Weights of a small GPT-style language model, trained from scratch on English Wikipedia.
Size: 8 layers, width 192, 9 heads of 32 (1 for keys and values), MLP 512 SwiGLU, vocabulary 6896, 6M parameters.
Architecture: RMSNorm before each block, rotary positions.
Training: a variant of Muon for these matrices, 8698 steps.
MLP neurons of a small language model. Each row is named by its layer, matrix (down: output weights) and neuron, and shows model dimensions 48-143. Each number is 128 + 24 x the weight over its row's rms, rounded and kept within 0 to 255. Numbers have three digits each. A neuron's up and down rows have the sign that makes its largest values positive.
A block is one neuron, or neurons of one layer that tend to fire together. After each block is what it responds to, as a language model described it from the Wikipedia text at the highest values.

L3.down85:123144153133140063107117132147147155137113091122095125113144084133128141159116130117116112131114124143112139134156106127163114143106131127105145134143104145129114167128165138100152140117133154166133142125140170164096113105088175145160144151120134134124163066130070116150094168145157170138
L3.down96:115088175154127162107104164134085132100130169130167099125106135141082133122114081118124142118140150095109149112131142140134135102138129171102120114143128119129086117145129139122075141102147093140096141112103167136158141110142098190168090135168165111161152130149124107133128169081111104110
L3.down215:145134151164169138151126117107108107129119146115161146147154146099181148158134148111136112124114123151175148132166129120132139162099120140114079162098095119165131082116135155126109114088144100159141115168134149140096154136124156134160149122127121151109113075146094088132092124125111115137
L3.down226:157144120137138105136122123109124085123162114103146093106099146111109131170106130117132107065094117100089119098123166130167155137119112176177151189121112137166071138140138134122132152152129099163102093143129145170107121140142124121101092142116138090127146141094077153145153157190153152140
L3.down228:076149111139148101132164127114145158130085135163136126151121144135107128135123124136132089090139120128142182154148122127109163174127160136114078108147120137118108116140120129131106146131160163162097124100153117112136097127154174104145127129125168129110144120108109129156079117145148150144
L3.down280:154117123134148149112147191132141152077143152143151121117160137102105094109138108157124123105141162131139153112073145114153149131152141135083129164151138106108098132097157151103127110114116120106135130146155139154164153162116109163132144148104101124167119126075098122124120120105104134143
L3.down339:109139091105127110105114191122115129155095167122087158107158135162118115158144136110151117123144126155120140107097157120133116122138160126102132121123152122136109107147138100118100124200074087146161093153140110125116128126122133120113096092142120165142125115062146159134151165119153147119
L3.down473:098109110119136142121137108125112137130116131120135132149090124176132117105163154097126152102165112108087130149117095114146143103138117147117143155082145100106095146106135119136089067134096149111132109126127121138115108122103107200115119181201123136126144114127114136190110141096136105131
Description: Mid-word fragments, proper names

L5.down67:100152107134140135146165199110156155151155110099149145090150118132141131117136125145106106113132128124167158081089141126108104141139124112149143140097101118154131133085129118152117143128151076135099105143136130134144107146127142154098152113131129099095152088160112141154106131129168135158
L5.down243:137131072143135171131129143166183134140121169094128117126113118126132154180133091133169110130107140151128141109141143160102089142131145127103144118111112140101110125101174122107124111121111185193120162147060119150135109094120110117144136127085160142150119112103139123120146129139134137147
Description: Compound-word second part

L5.down88:108131124129132154098160101161144118131141130076116116174185143130146113097134126127057130116122144120130100109132132085116116100121138138087160171084110096140112133128069150110144177145120115179110130130130130119159135116137137121149110134145116150114140103158179129134082148153138127139
L5.down281:102101133123121137160113134125109126121149112127127159140127120125108106134084127118075137136107141139141122159162111165107123111148106155135171111126121092108107126122166129166112119169102096090148132121084129137141161127147127151088120119112127186124109126128144109136094141139074111137
Description: Mid-name word pieces

L3.down196:082162137148086105147133094150146130132088128108091156139146123083141110174118160100100097111110127152115139137091141102116109118166131147126122113153107157084108121130101158105135165141105112138113120164145107122094115092129083101146147101153158165150124139131137114133109124076125158107
L3.down222:156123121139129149126112082115158099104125119119133118173152127105106133175122145171110125134114126146109069127141140133118126145099136113128167131106132126151106088136166096102170098101105117067145140103130157150170099154143149132117123118103100172163134098124127146127152115127160100136
L3.down265:107099141092111132089131141131124139111104074093127177133128123133076166137112110136136160157121101082129086146164190139114149095151195146081125093109124123153137173122096140156116105123097120132112106118134070133117092101159119119121133098152159130119106105112120130108111109105114129138
L3.down296:117157138108130131141112100114149152112117123082091141146079173140149141138147123139111109146115156128123108159090152137137114131144139098137076134159141144128122143101129117130121181136146115103124150134164133141164126103090122172130149129113162160145124155134154144124079114147123135150
L3.down319:079093092095110123141135112126124128126125130126096177151122123110151148141127119153087137080155116096132110088160146119163124102142107083112132119156137139174130130110126141125178163156121136142117098125133165084142137160136118090152175181110155104145168111183143107111134135130147142118
L3.down337:121137117106106180136123138181156162119154123145132134121130161144119115113132154118111139143143107141106162133137113141070151173185157157104096151120143126073099126136102167142125124115120101164089089111175138162129140103120147113134144145166124129138113112126073153102126118128142117163
L3.down423:127135128117157136157151145110139134142133104130176124133092098087124143099100129131095103158114148109122136154140106127095149117090113125145121082168136106140135152071184138142112152154141131134183137125129128158114125127156124150158139160135101137182129111088147151122126130157102130157
L3.down447:167152163096104177128151113139146103105137130121094145121106118099117130144140107125136194140153149132129101150178138128091160162146160099111127135119132152089118162063129145131088105164118160086101141121078149123133121169181093145147112174141139078106149102149111116128138096110103141136
Description: Row-end pipes, word middles

L3.down53:101094142149113144100133136108079122149130134142168104151106190163127138125089128127123120106127130140176115104119149150118136111144127142117108133118093127118132170102110174160127150178141086122137203141175130111137121100099171132123129139159124128141138142060077152116135161155146133113
L3.down55:130139178107126110075117119160089155074124119122117153114126163127150127108144144146117139127111113106125114119133176086096118091141149123133141124138105115106089133163119123131147143088108152133137124101144152122165126115077149196162098138141146095151106130145171150120129118109135136132
L3.down87:121159098113091089103120148113078093168138160140126136176121139121119131144095102140138158108149149132160109132125072174113137120111110140127122133123166125145090079114085118170158106130110119142131145164116136139089164122110114128138136176173109147107104100074113128104167163140153148153
L3.down191:166128145105170140072141115191083144151108149121118148120138151157158189158141117139123160167132118153147089148125135141111109116113117146108112131122131151168112171132141142091112088130100091141134117129142128124080142141092097147126114157102101143154170113084118152161177105163108093101
L3.down318:145135110120142169098131138131139188163152103087134169107121097112099123122116117120146122156136162131067057105153165136168156080118118121100154125111105137142126135107153137127106149140130136078162132142131161119129144154117145211122117139103157088120113139076138122137132119109141139141
L3.down353:131121149117162117119112094103078143121122154127130122133134095138092148155099130117121137143126120136143128153093120153086139162141120149121125135130169100139138146145137106114104115109142095099104132099130133124141118134150131128144112137129088136138160140141073098128114135127141106062
L3.down395:107117141099138093121079133106083136159115147126092182112102124133104116137128077114140131153107112153178148112155159132131090132169137160138136136136175162112151122118105109131114191150135092126136150116121149148137107129128102215094129090118108152112149161107094107106127157132124122125
L3.down464:147091112147145115083101129164183138142097121086131130153129137136132158110137075179136126114172168097098122116124140125159117102089134120111142117136127158116150123144133114127133129102133124140118153143152121108165152120144086155157160124140111172132090098138110080113149132100107151130
Description: Coordinating conjunction between items

L2.down67:157108129144135151150137143144113148147136159127151124106161157117153113128151086170126127118068157147117144096124124057109114131138147140087156130118153109125114107111143130131114127142104160143125104136126101159134163111168118107121138178121116138152098146148176112112150133090161159136
L2.down150:127101125147142146125137106110148134147090123109157144096168116143100121141106132137107146119114119148124142095127105134116168163129149131174137099146157133129144151134129155111135150152169106114107107130144140142166127116158095127124147144156134192155113145111126153147137147080104144206
L2.down177:095144121125123081127138152128132101117109146145103141129105179133101124171107091147120101159117093099160149127103089178145136137144108144099159120120124146119107129140103123103136125142092114176129113099145150162089099118143125118099123123107105109133096126126131108186110139098124157140
L2.down222:121139098127115120136111053126130122095129089146165136118122117110167151148154139174136130149133120096129077094109134114092162097110149119091121166102115135127149187115127111120153135161106159115113114131119136132115137171124142126101140127108133146130133134164089117146120129131143121136
Description: Elision apostrophe in names

L5.down177:071120128134137159144127092116127121137126121108135114158093032113083098157136154116101113133115113090099125119142122141133099158153138101108161135110128104130124110133118142123163136136128064099149113135108113108174145130160122126139142154138085118123126093115121117125131109075113141193
L5.down272:116140069091141116142131137138158103152114143114186094114098120157106117119108126162139112160132095087132109142108129129127095067135139103154097143151117091082140136125112149108175149162114103101136124152122180105147101139165153135107107141128137167100084137144102105138062127097160143078
Description: Mid-word subword fragments

L3.down26:134099124149099124168166084160111130121115129130146093146191139155139124125146094114117143139099151111141103117129149148114124117098134131163147110124099149148137136136171133095149131125108108112146124092131113145102112115113121173096120126121089144152175176136113103117116112119113119098
L3.down147:139163109101134096143145101115102129088138089113095171123143122121159124137112164098108122174105102126158133129134127132125165150124155130164135128104118130102076163153140121103127146111121157132144165127098118174112111146132133118158146143136118126126113146119133162171152128095113112125
L3.down254:145173142158142143083155134135155134083104124087173099149116108123124118146113118091148133133104157161136081092118091128151150138088141177149149119102150151134107121155122106106091141118125155102142091128160105124124153136123110156142096087129097150127159105173114142080154085135143160117
L3.down302:170128122110148144123162109176094077073144110126132138185144147135101140135126139105141122139171138116124121103178102153127122125119120106158177112102144174090145104125109113129135168126142111118172142145110117165137144126141117173162086124174104128108146161098115147150106155156121168122
L3.down305:127114130150115113154112133141122107140123142110162117100115147129143109128138167141137127127111127081109087117124106124106084114080115102121169101122101175106135128126140109147134142119071132160117122149115104140080118122127122167105120092113106130127132159147130141125134099173120170138
L3.down327:114095113088135115147142122132133117147122139130133147114147109151182152158112149112130079151129099115125138134129116147107158113104145126180147123146165112167135164115160122103107158141156139135137120122131133159121123067142121119137131143196104136109131143104111147133077113130075134122
L3.down431:118137128119088107105115098128100142126124120139141118173113160131150112118122117122145131149140131122133118141149138132121160101154150144113145093072097142145153123140216162117148103094112131104117146150169118136110155120068120089106137125137146089136096134155140168134141128118136165122
L3.down455:130135120100136111106079160156128137124096138200094111123121136129120155114127140088119139106119135132130121184100154124136117136122149170173062122119085087147145153115111130110144112126128105174115127081161148113098118076109112133134154114119145148088130128074146108126110145103155106130
Description: Ordinal number words

L2.down31:078136133136117128108129122119172128150115123123110151126132123112118111173137109114119141113113137146151100142153137124154143142117119082126112120065145128141117131123077099150144117141097148108116117135126144139122140099147136135136106120154129153123099149145112116101116108063107131172
L2.down51:170078128181161124124147119148146135147109128064128137133165074169138164174081136136135115169120139122119148138124142141104130108127107088124152107137132132149174169159106129115150123125121092096191107133133090166186137102147164143109119134143124150078107168114113126131131115130095119175
L2.down337:128133120159138117116096123108168160124134134145104130168096114130159158101114117152091118109107152176133127135108136095157088154121129114138073090135158099122106119122133124145105122115131091146086130180135132085118165108120150098135094137130094102131125136132106091172133135143101093140
L2.down449:100149132137125147136120174101134096156092135078124142121164097147168106168126110173144128154131181124112157102122144140134120114127132108109110132115184131138088130118056137111101124122137100117127131114110104130146147173097138129101114124125151119152110121064131127122070128146130146120
Description: Split word-start fragments

L2.down107:177117138098123114154111104122107158113133133097122106134112123105122132155128119137126155192109120163102111134150137156089113119123097138098127163085151146139110134157078135130157098128104120155175116119105150133153107198144116126139134136129134111117156087170091098105132064147107106135
L2.down109:100111181105152159167076134097086140099135137141125128094124126143143134160144140093121176138102121111152124108132106137134148125137140099141114109102107120087087132087118118137131166153073125100157093119137131125098157134106099130160126119108165150155134093071112099173112119087138140079
L2.down158:124111157112146131127155112139134137144132131117168111146158161114065142077153110099150163093107142200135151147086129150091140146103134140092082132202182103088138131126125085102103092134123114174120153075125132137118098106117166145135087099138145131165122107112120099111135119122136137112
L2.down209:142144111137141127110134154145141132178099142157143157099162123134134117126124095113135097135123193151144082143118141128101139110169144155137085181145167132111153169180099105129116135142103112153145141125165129136088143142123147151128105108124096146114133147150155138119090153118137149132
Description: Early word-piece fragments

L3.down308:101081108100128130113126113145118096094089146130137154152136115111122107129102146126110109126150142084089094111123143146120146145077152090136134113184140127131138128178111074106110137105112116107146117112130133130118134175136120103149116205145143136112109144169104082107126102117109153174
L3.down312:143114109100086152128117137112088150105090097151122133171125119094148149128122125094131141120089083113143135130140132134122126144106159173137127127157106156123092101115135120155120103119140148137146189155136177134122105113086148187159098143109132120090143135106134104137154149112153108171
L3.down320:131119118133078113102128130129155139086149078118157127117150099125139105129126140147167152123121127123100097135197116112127145149123150136125126140144149143160127115147197181149135115137123150114129133156098126157104098102103119096120161137136109084138068139163092106100112146137094104134
L3.down325:105090095079129133126137099106138117138084106117158148136145127100129168152109099130110135156161054158134104143150088137118148092109077141167118105118106129135102117087128147098121119130142147118102112094120163138081116139144158123151135131109133068125129118111097110158077122131104086131
L3.down345:121116114108123076119096132105167126140146125105082120154149152116119128130110097130120111113132094129118117130110113146132111115100108100107137140131151158121149154147099126123141137147149096114120113151144138133153116109153119135097152115051154115116103142152147142124118173147098135138
L3.down380:138138100148152123156108080138165153093139110113180156144146080116103126111164131128144145081164133097142156116213126143135100146089125120128109150142127151122121126099107151138136115149136187119106129172125163119158125128168118145169133152089164090133138135191104143093117151146100135145
L3.down386:133099129124109133091131109125155130127126144138106123120128135129123126146121133149118097175127103167151168166115082141066113100129109131102133146132149110168146138121162103144136103131148117109165170127135137116113139129146130128106137126151142126149093156137105140134119149139114082154
L3.down436:100121129130119109100109160104121121128145163117098123111107077152139147124125117148087162096147115172123140125151142138117113106154135125096140147127157123091117126139130122104087116121111168138169123121105164155128177128150053143132185118102140083115102117091143136111102090100127143096
Description: Mid-word fragment "is"

L5.down107:143113146118105133082123115118116130122158106086140136173108123144108129104143140100135209181148150077106102112072143196095112131156088131112093069111142106116124099121133093161061109134143166119141127115110139121116155109096092104159106111151107108116145133115105133094153090142094108117
L5.down256:169093124099122138132162166139131134161126138160117146083151166130129094120168125116119145115145136100121167110100094162114141094105103129140112137115122124160128063100180077106094147111136138163129141121128133139136104157092153152097137139122129132154145133148100140121110110145100123152
Description: Early word-piece fragments

L5.down210:075104132095144171154122139127097103110143089137164106148152147119119130163156134138120079122109113146137109125075149146159148119122138164191153106150103132083138136147086152143138103107129090121122155131148116144131113163099105165113140109104150103123135118115159104116165151098162141128
L5.down386:143140140142130113083135182111105149108094174139132136064081143129126144147114143116109110145104077086119161122131118119150108141185128097099129181126135109142125127133105108116107138123124119133142134103132080129124087090128145148072172125106136107183115130121109099096076123117139090103
Description: Table cell separators

L2.down12:156085140141147172111142144137150144109183145144118168130162111112118118127102166124113113100109100153147112138133167161170154101119132107158116124103140184140166120146147145120089106115080175164116102159128134129136147138135098122162132146131132141134130099121108065137138128151144113151
L2.down19:156130098090139117153162166118116094139116150100138139096138124117089111131148098130135131100130146093132136152087124125120128084113181154095172140087122108147112104133094118088166102133156108152134139198127172129139115176140081152123151120126179165150145083125110144126100180151135153123
L2.down258:085107133113152122126185131180160150131120099126120161135153113103156140119124128131095160146098135178175111094141126132118106142152121147096127148151137125137101121124082109124129148084133099193082125160127124112119113146084105145147109128114141107119106161116121129137118150164113136092
L2.down479:126141132126103163140150125108180129134123139146147150127124135141097166127090101123127081164168079154126136142107127120135157106106122099171124123137143087124114118140132095147157140135184120146107141156115175102101132175092145142162144106133152172098163112131155110125150165135136141168
Description: Early word-piece fragments

L2.down132:104134103121158093140113153162173121079120139119135127147129121094144115119114083109134168125113112125098103130133138131095133150150134117080139113138070094138146217121150143145140113075131130127171144159114132131113128116072140141146163132148132117119163139140100127146108124142189108151
L2.down211:143108143098135142101123068100099105135111160095126151068145160122135104116107113165118126141133114119120084161138142126145119144091142214172108113137095120163137129159146065155152123136132109127118141078136142149115094092106103114136120108145120112110143145129114134106126141128110124130
L2.down271:141147119120151112095129089137137168122144133126148092169121094096143129156148131088117061119107164126109166109141101136137125123143097139149110080150118123108115103141123102091126159148131106131102157151154130103156157155134158118117146108101124139114120119125114119136084157112136100085
L2.down313:075101155147136123125107153140090124185154085130142099147145141178158172160132111164136119108117133101127127153152157124137113078104162140154111176147113147110131095177092138164133104149165104111158160113104092110146131133108097164109125131148136088111119152140112108134124124137134128078
Description: Mid-word completion pieces

L3.down41:123095147126169120159128113130153156153134118171174145125140101127116159104105116132138119132131152137144137166106092146142117138150145148112124103141099132064110144164130123133070116094162153153094116093106133074163101098124139126132112136150086144087153146087136119120143157097145105148
L3.down94:148121130111166190114100121157125109145133129145129166147128092131136128084185081132115094143109105100119131141103152139144119143137102145151150087109130155142140139097129095138124144113128123076138151114098127056165128142120136130132063164106133115124155122171092138120137147098128107149
L3.down137:133136137132133131118158125153109150113153102129095132113117152156121123160155106097149150019172115124121136134159156151119109158094075158123138114150143140109148131150173106145094152115106158128083111062097147145158140083106105104120066159140168112100125107161148113118099122147130148137
L3.down178:113104105127095130129139174107111109143131105130137179092099123145141157127149126161111093099142106134122084092148160140135121097113125147143126095189137117103080125121147131124163097132090130143126129170134162163134105159122110115115112115125145112111108122138121144092153128130144112117
L3.down211:130122106139148136128149140133135130114168107115116141168129074133106127113095141138149096152139179107110121150115128155123113088139115068126151089105101127076180138101133161101115101069099140133144147128096109140142124097141150140150124143107115138130116123110119098130152112121153163154
L3.down290:127126134157117157144143102107110142132147092129153120132139152134132127174130116125109147093129120089135141111150081089109140109133141154134098144155118159106146122142163209091099121169095131152139094135094103103170157096106113128136133140129099081132143174140123136118131125116101126119
L3.down363:133084111095145122092183126136151157131117128090171130089174134103118137126179151159123083133061116113113131139121135147151148115104132118121105107125100149087165132146146140121137119102081151093118072121141122134168131116138124090098150168120130135119123132150101123134125139192129118150
L3.down428:152119180108124114156106104164131081120118131081092137101073137117157100179130138143113137097093092118132132124125140130149139134142146139166159117138107101120125142095160112100130114092118135174106121122090086138116140193120092166149117149104127154144162146108122110102145120159109129084
Description: Decimal and abbreviation periods

L3.down61:145143112107094152123170135130102097147093169107168082164144127092099117095096169147124130097128135152136099184169125138147174120118132127120103155121138125140129124123091139075159133103127139191102122124136140136123138108131166118147126128117157139159150111137111134125118127172084142159
L3.down77:136089132120113123108147116145151111110098120115144141139122101124082129133125097133163145116162120152153121105137161182141173095102135122130113116083147084161123128103128130102146135100148133150116119107100168136181111142130140178128110110126146151115151202128161140134104094144083131129
L3.down199:134128121101168107177184108114150150133133093133120152148130185156139108115132106153137142141099154100096151122146133181104110134111131130156077142097152119164125095145086100123127108142132114117140115122089149118153139082137101106122106147116167113109116155161108108108164106139121131162
L3.down201:130136113165107138135138108085138146111134129109171162112132117149076095116164117129110138094118115075127166140124154170132118138110124106114161104179119126124143158134169168121140138109171137139142164150124127121146092125130127163113108134092116160128151132176132112105149101110146148160
L3.down219:132116095126108133107140128112170104137151126132154126146123162108118161084139113133116142124087134116129151113144117136146122136174135120159112124109139102184137097124137151136161133116149099144112115123100129105109134123164085088096150131085130133101124129162124073071117095113133144134
L3.down235:100109100095140151134152096083156126138113141106097124152132111166134130091125114104066148119074175131137119180124122127118123166162143134132137133169104147105148123151121143117111138123107108136083134119114191150156107110177136156125112130108124150099156152140152117075131156124131138124
L3.down335:123122122144130112136132128128129163133109130128137181096148098107126140138129122123123116119116092118083144113125134126145146133156072103171109138150106164128098150115136147170133112120145144113137127124122108128107109158123161196143086160120110121150094100130159138186068181108147127161
L3.down394:111107115102145126133094142122156194106133093107108138149129123113135128105141108125132168141164091099135138119119129162169110121163162145118143081117145146126096111118122095075134137124107127146114130115149132120138152113096114127136087098085127149144114157134067132077169127138115124146
Description: Mid-name word pieces

L2.down127:173131128171131094125135111156142102115157122127150121132111116104044117144122095116146110104092127116110148137120133137138096106132132141089112129110154150107104144170122114130113132152111104165118124128131119176170128148158120122135122106149135119110151120147148141130128158136168158053
L2.down146:122147123150148125163127118138165128134115127116139111115133089165128130144109095149121116144114101157119111085113102113130129081170190137137136085103109126151095140165083161134188138139139189136127115124127122123177101133173188120129107110132095146124133086109107140116093164123101133103
L2.down171:144142182147107122149135142146145092123104174145087132112132153127119148128099134162091120079138147112132108093134104101134158164134097165169187149117116112137135123135098120167132159108099121167161124188104146077076124129141129173125125180098128155139099143135153130120151161123113151099
L2.down214:143159149098117157155066122124127136151113190116137131142141109119108123138098170149149078112145127127125092077154120106130114156132187132138155149094098118096155174092143135154141124126091139116088155138133111116100135128151159144129151121141117143162094123095141130126120125177144129102
Description: Mid-word continuation pieces

L5.down174:149138131175160168136136133113130115143138163153121123103169134114151084156118159113110118099102155151166164112203115159140108165104141124102115136168129169105100139088177142105142142113140141059138157127109136145125108109146161145112162128156156153097117142091082126134121093151166145094
L5.down347:109141165162153133148107182158159104104161103113161147165115123111107138125125120140157137157125123118121165114143179151117068088147111134140122079171156109125132082132129094169128119089114123140173130131112088127132135114150151136103115136128085136128138160130084145094135131118163124082
Description: Inside-number separators

L3.down11:131105109126172147116134139094159104144120105087163147113164114149129112135130156145161107093129097047149125139140181100103165141161136063154125090085126101109140114128133191125126131122133142157149138108131137140125153149098143129100128111120144141114152120148159149110099062141140134146
L3.down86:133123114173113102134123168113119135091102122103128130135119159107148109136116153119151105120085136137102143154143139172150197096182143143113132141109082176164098111146119141121121158143088137138083119113111131157096107121099108107152121143137125146119145161189153130156105128089127149125
L3.down268:137086153150133133148128136138112076149101116133123093139122161109123127122146128164107126139163138134147130120111129135095163146141110086152168084131102086137145099143113187112107155143075116142151133131126108117143118137153118103135191106120105127112126088169146121120076128106163149096
L3.down329:083103126127057148105110116131134146155130161114098143156093086132129095144097125145108140114106097102125118143151142146151088118107123113085128151135147121111155108144079163107114146142131154161155114162139097124133125127184106129077171160098125116106118137167112149100121102131104140130
L3.down400:122127102137115133119091059119129138125120135140173133091110150134146101168124156141131087116109138071106147142176135139115131137118158126137113129120141138130160127156116157151078123156129134114136110093149110127119089155161103060097153177116133127134117116136118123127103087076123123178
L3.down406:113151107121133167129108110111150126144139132074111134150129133126156122168111129105166087116135100116141095137199117171106156140115114122091139137065156122120095121164072181142115136122141128143112165158124165137091102138163156168185132148128124152103174127150088132127104131110140105148
L3.down417:119132072095135127138108168091108115106106122128141111121122107105143139153084100119106151159108151101156117164160105118114135130108146124126082139144091091123137114130076112158136101165117140093127101143158111103100164129113103121126107163121099175160128116166102164128158100133146135152
L3.down507:093111119119126092127176133083114145128160155157143191124106113149164089154100134129105162125085121090115157120140111112160126137120132143157101106102119125124133074144080132124112142110136123130137101108084133138142176126138141153130133145135162119097117147136135130179125136103124122061
Description: Mid-word fragments

L5.down49:127108070119123128138121093145121127121141130108152142135165144121146114143151093123130126133135129111097153173085133149120117108107091164172129157129163102150114168077156123139142124112160185096125168106107163136142123150088170197162128157111133145152094136127184120151083149094138142135
L5.down400:098097108128124144125095161107147125108159091169101134112143191126162128087134149124129180145129107121141111121098118083127113105137132146153142122127097151116158138123109118128137121177131143123118082116099103115137135114176144137119115099099139101094090107097129108129138157106100140128
Description: Date-introducing words

L5.down161:150125110167133111081119114156132139125159146100137178160139122116157157162160126165119144141139130112140096119131102137126169158115149122095123104170134111149180118110111157139131152167149132112104087126131106159152125153113165139157169098149131134139155087119179112147171181132129109119
L5.down247:124078143132104112096139158141175098132097161134150124112060117209120094142091147128142100129142098147155140122130129145145119128091139142125153121136117129119160117144142138149143185115184093147108142109114112151107135120135108149132155141132112117101116150130122133123142163106124127073
Description: List-final "and"

L3.down37:172107101130150157140144132135173129158126153147166138113111131140133093113113107144099146095177077098163125122124132127123113124135127103126113182144093149121138145090170142139143125162142132134135096068144091130179110143139090153115091153119108138112165119146131104117141082137151131119
L3.down49:149161134166126130084133118139128131107129108163151130124127128151119064115140114133092100116165135141103111145098069118105106124130135127168113125128133161144139161113135114114122119145148155110107149147116147117124154100099128129135120128129131077121110195103105158074125154121097157082
L3.down159:110090118093120141103147138135153125133105133136146155143143126149176153126152094120147126142124172122089128134142143105109129114106107097138138114138143102175144129167194091132114139142167125102151116120104117126080093124118133141133161105151129118140131128085170136111144121162115067164
L3.down220:126136113098101131130088112097173135121093066091130135109117097120127128105136154159126132152152100102107129085135109140127156147121129122107144165109071098121157136136156102135117190095108158132146115150102091144123147203132143139088124165091125120121134139157098113126123109128143121127
L3.down249:112103127146139096158163136095112111139128147137119166111086133135136124099113138123125146118096145088147130108102141135134089148151090137137130126133100145138138103111116078176079144103126155131136136105100114125122130109130113101116146115104172125102160121124132093130149098115136139130
L3.down362:094144118152113101112115095171132138116125139148152111097109077129116148108169139141110122120141127143144133129155122151140150132144129141159152096175116138136083135173138088151097141128074133151130085107178173090122070123159127144104177122135128097164154088147150153107135172112119131077
L3.down384:124088094114151136114124150160119080117092124166095136119139145132087109128156147113143148147158156068123144110139157126106102174159146141137149137137131131145129166096190152149158100137131112140140118122100124101173141157116127128113152145129123163102130113131113135113141174116139119098
L3.down425:109104132162146134100138112150050130107087113178164106141070148121111114093140116118152086117150135147131141139081136122127188157137154144144109151143117078147157135148082117117138112127139123119101120116133151123144148151090164105101163136133138094131111103109143123097123129135132077118
Description: Token after "the"

L2.down86:142163094156107141125118142137123105130105168152143140164102161130162125108119136116169121121082142083118095116150118143133139121143149100086160108100154127134122142166198115116098127133115151121115111168175179117105106094122135141139101114120132149127088135098138118094108076139089164134
L2.down392:116166111122137089135137087166134113141139137112174144135128168140117148137072125138133154126130095135166125149117151100127120141140125171140094098084130130126171131115131131122160170118135155137159104111121111101103167138127149084130129182142146132136128074116151083138156107134110092088
L2.down397:126117124119137084085127153108166111097095152131107123122165101150110105142124166153127162109126151088135098130130115112127147125116118105140171121122160110088127160134142108122124121074111141139142135143113136113129137152135134161137086137111136134103059101142103073192109097146119120103
L2.down494:116120134131126134103139140168086127144081100141128139117151126183095125133160143163133162084131131118120067095132142134138119143149092098093107102125096172151153115119091105108120124105140113149159134136069127136096125105077118137103093164161121119114138149116112089125111137114117141125
Description: Early word-piece after initial letter

L5.down253:126111153129109119129111162172171130093086139151143166100123188161146125130121119137138111133122120164110172164113133140131099124162097134148114117142159112149144140113160065160074099137165150123143164155170099144132098116116114116116143097104165135146107156116123110124142110103124149118
L5.down415:164148164117101134100134147132130098122160130113123138150169133137148147120145144131119106152165087119146141105095131127133113113112148123124154110154154147126113095106094133135176137189105086125084104129119103127199119100112132151128165099140136141107164128130137183122153122100141136136
Description: Adjective-final word pieces

L2.down140:150137126138097118125144131115146135132118117105178116094138137120086137122140109105130193111147137113135130094119108133119167100183121104165098126112169095103129128155079101135131133128145137132104153125149132161104122116171116149124179135127093086100121107153104123153100112122098076142
L2.down252:132131115130172141087130147106122125095118145122109143154113104166099086180103134135149120142126137084142132105114161104108074117112115123168132119140117157095121118110103152115148134120165167124136123157137129135112151168165147136098105142127130113146099122124143129138135171126111153118
L2.down386:105172134122127128154156128094108108152170142135102097137150154145125134139179132109085122072130108091109151116121163151145106090098142095162091150122103109110118137121100134140154165113110129127144100130160130118105161145073127139146104154136108125137109080154119110091123113151145150059
L2.down452:121118085087144154157126108118097139118128133109171105076107099176149137150150114108093128094148134120135139116125106152148105105148148097091071111137081119126129134100155100130145137150136114135117148103143135116177141131125094123130093155141087136089127152145105124091137125091092137102
Description: Second piece of capitalized words